config.yaml
n_layer: 20
d_model: 224
n_head: 7
n_kv_head: 7
head_dim: 32
d_mlp: 576
vocab_size: 4096
activation: "swiglu"
norm: "rmsnorm"
norm_place: "pre"
norm_eps: 1e-05
positions: "rope"
rope_base: 5330.0
rope_fraction: 1.0
qk_norm: false
attn_scale: 0.177
bias: "none"
tie_embeddings: false
parallel_block: false
init: "uniform"
init_std_qkv: 0.0201
init_std_o: 0.00318
init_std_up: 0.0201
init_std_down: 0.00198
init_out_by_depth: true
optimizer: "muon_variant"
lr: 0.00617
lr_mult_qkv: 0.4
lr_mult_o: 1.5
beta1: 0.93
lr_head: 0.00712
grad_clip: 0.5
warmup_steps: 200
schedule: "cos"
final_lr_fraction: 0.0
batch_tokens: 32768
seq_len: 512
doc_mask: true
train_tokens: 394500000
steps: 12040
dataset: "wikipedia_en"
MLP neurons of a small language model. Each row is named by its layer, matrix (down: output weights) and neuron, and shows model dimensions 32-159. Each number is 500 + 25 x the weight over its row's rms, rounded and kept within 0 to 999. Numbers have three digits each. A neuron's up and down rows have the sign that makes its largest values positive.
After each neuron's rows, "raises" lists the tokens whose logits its output raises most directly, leaving later layers aside.

L15.down534:500464437531468508528541489531541511453559488478492530474479501515502554551487524473472479476507495546530506524469479505527491480459511486506500491497496507497470576505508522461479493469507456507474504485510497483510502538503477492507505462487473529510514523486466475474493510526488488477532515502485489539469508471523493519509497513486489526482493508530515446471520503457508514511495
raises: "ique", "ified", "ify", "rest", "til"

L16.down521:503516515477533518463481543502527479486548479525521507483536484492496530475475533459470498505511506537493491489514479538490529504471484460465505506517499514527546510545495530488529466544484511508523466459480428475484468517500441528504496509524506539484469462480520472456506472463508515516490468505504539500473518529499483498474454507544502503468490505461530481493496473518469479488485
raises: ".\n\n", ".,", ".\n", ".\"", ".)"

L14.down16:470496520495526533490494498511492495501459479504498515481514535477555485538517453519519499527489513497520452476525489457534455529523488551510477469498495471500496503533510492490510454482518508481509477517509477531505495525493474499480526472442522588532519471507499519465518509524450520512486530496452494498516489467480553466498493513514495489515472472461514504466451502479485486477469
raises: " it", " she", " they", " there", " he"

L10.down199:491524481491496510494512547516484497507516496489485479441500480504511503527454478488474496515498514485520504537474500454488492479478499514530492486466474476466463472488508465489487505480510501509478467438494497473467458495480470497486527521513453522489491531479492505479510480531482511499480467492453461503490522531520546456529483538476527481487517540541515558496538506500453481479472
raises: "ten", "t", "te", "ts", "ted"

L15.down233:479508489515510507461498519494527534507508449506499531499487480500558517470516518474480494501536463474484431479487472460547513481449466492498487488510481452507519514536489434483525516503503481532513499520534482470501492488508503497506463541500525513439489470497487512481482492517563512503513500498490492435532494486500509509509471516460548458536488473528498460506524530515504474539482
raises: "atus", "ator", "ated", "ation", "ations"

L16.down181:543509491524551499509546517541490489469487447477505518472493475523491538465533537461513490501505499487472496496516502512503517480495514460478504514507550499477496489521491492477468493497490499498487474502471476530491483492512448494477522525487528505498505501491471494540496504580505456514485470489479483508473515482488533475521492472492487466453509489458492540551531544493515540507489
raises: "ted", "ctor", "to", "head", "com"

L16.down271:532507501517497493494485466473533488516486501494506474495508497541462579485547501494520527470487468487496495495486524484518501578463512444535501502496508487532521478568492491495493512492499574497516518456474454524480522493496466481489562527535530503443491490499466504487543541497482489472509470518501520469504504505487541508494494537455507475504540508486510520472554527531493507501533
raises: ".", ".S", ".,", ".)", ".C"

L16.down177:455544514512506479508503488482540506519478439473490554516504527477472510540470521506480525548489493451498500472526547496444501498517501503504514543521505518510454459517472473506507539472506475500507550470529515476534495535527483546507466525515519475509484493479487530514518495489528501491531528492473521478502465543544486470513474550476504527504525499527435504504508518507472503469501
raises: "ated", "ation", "ations", "ational", "ating"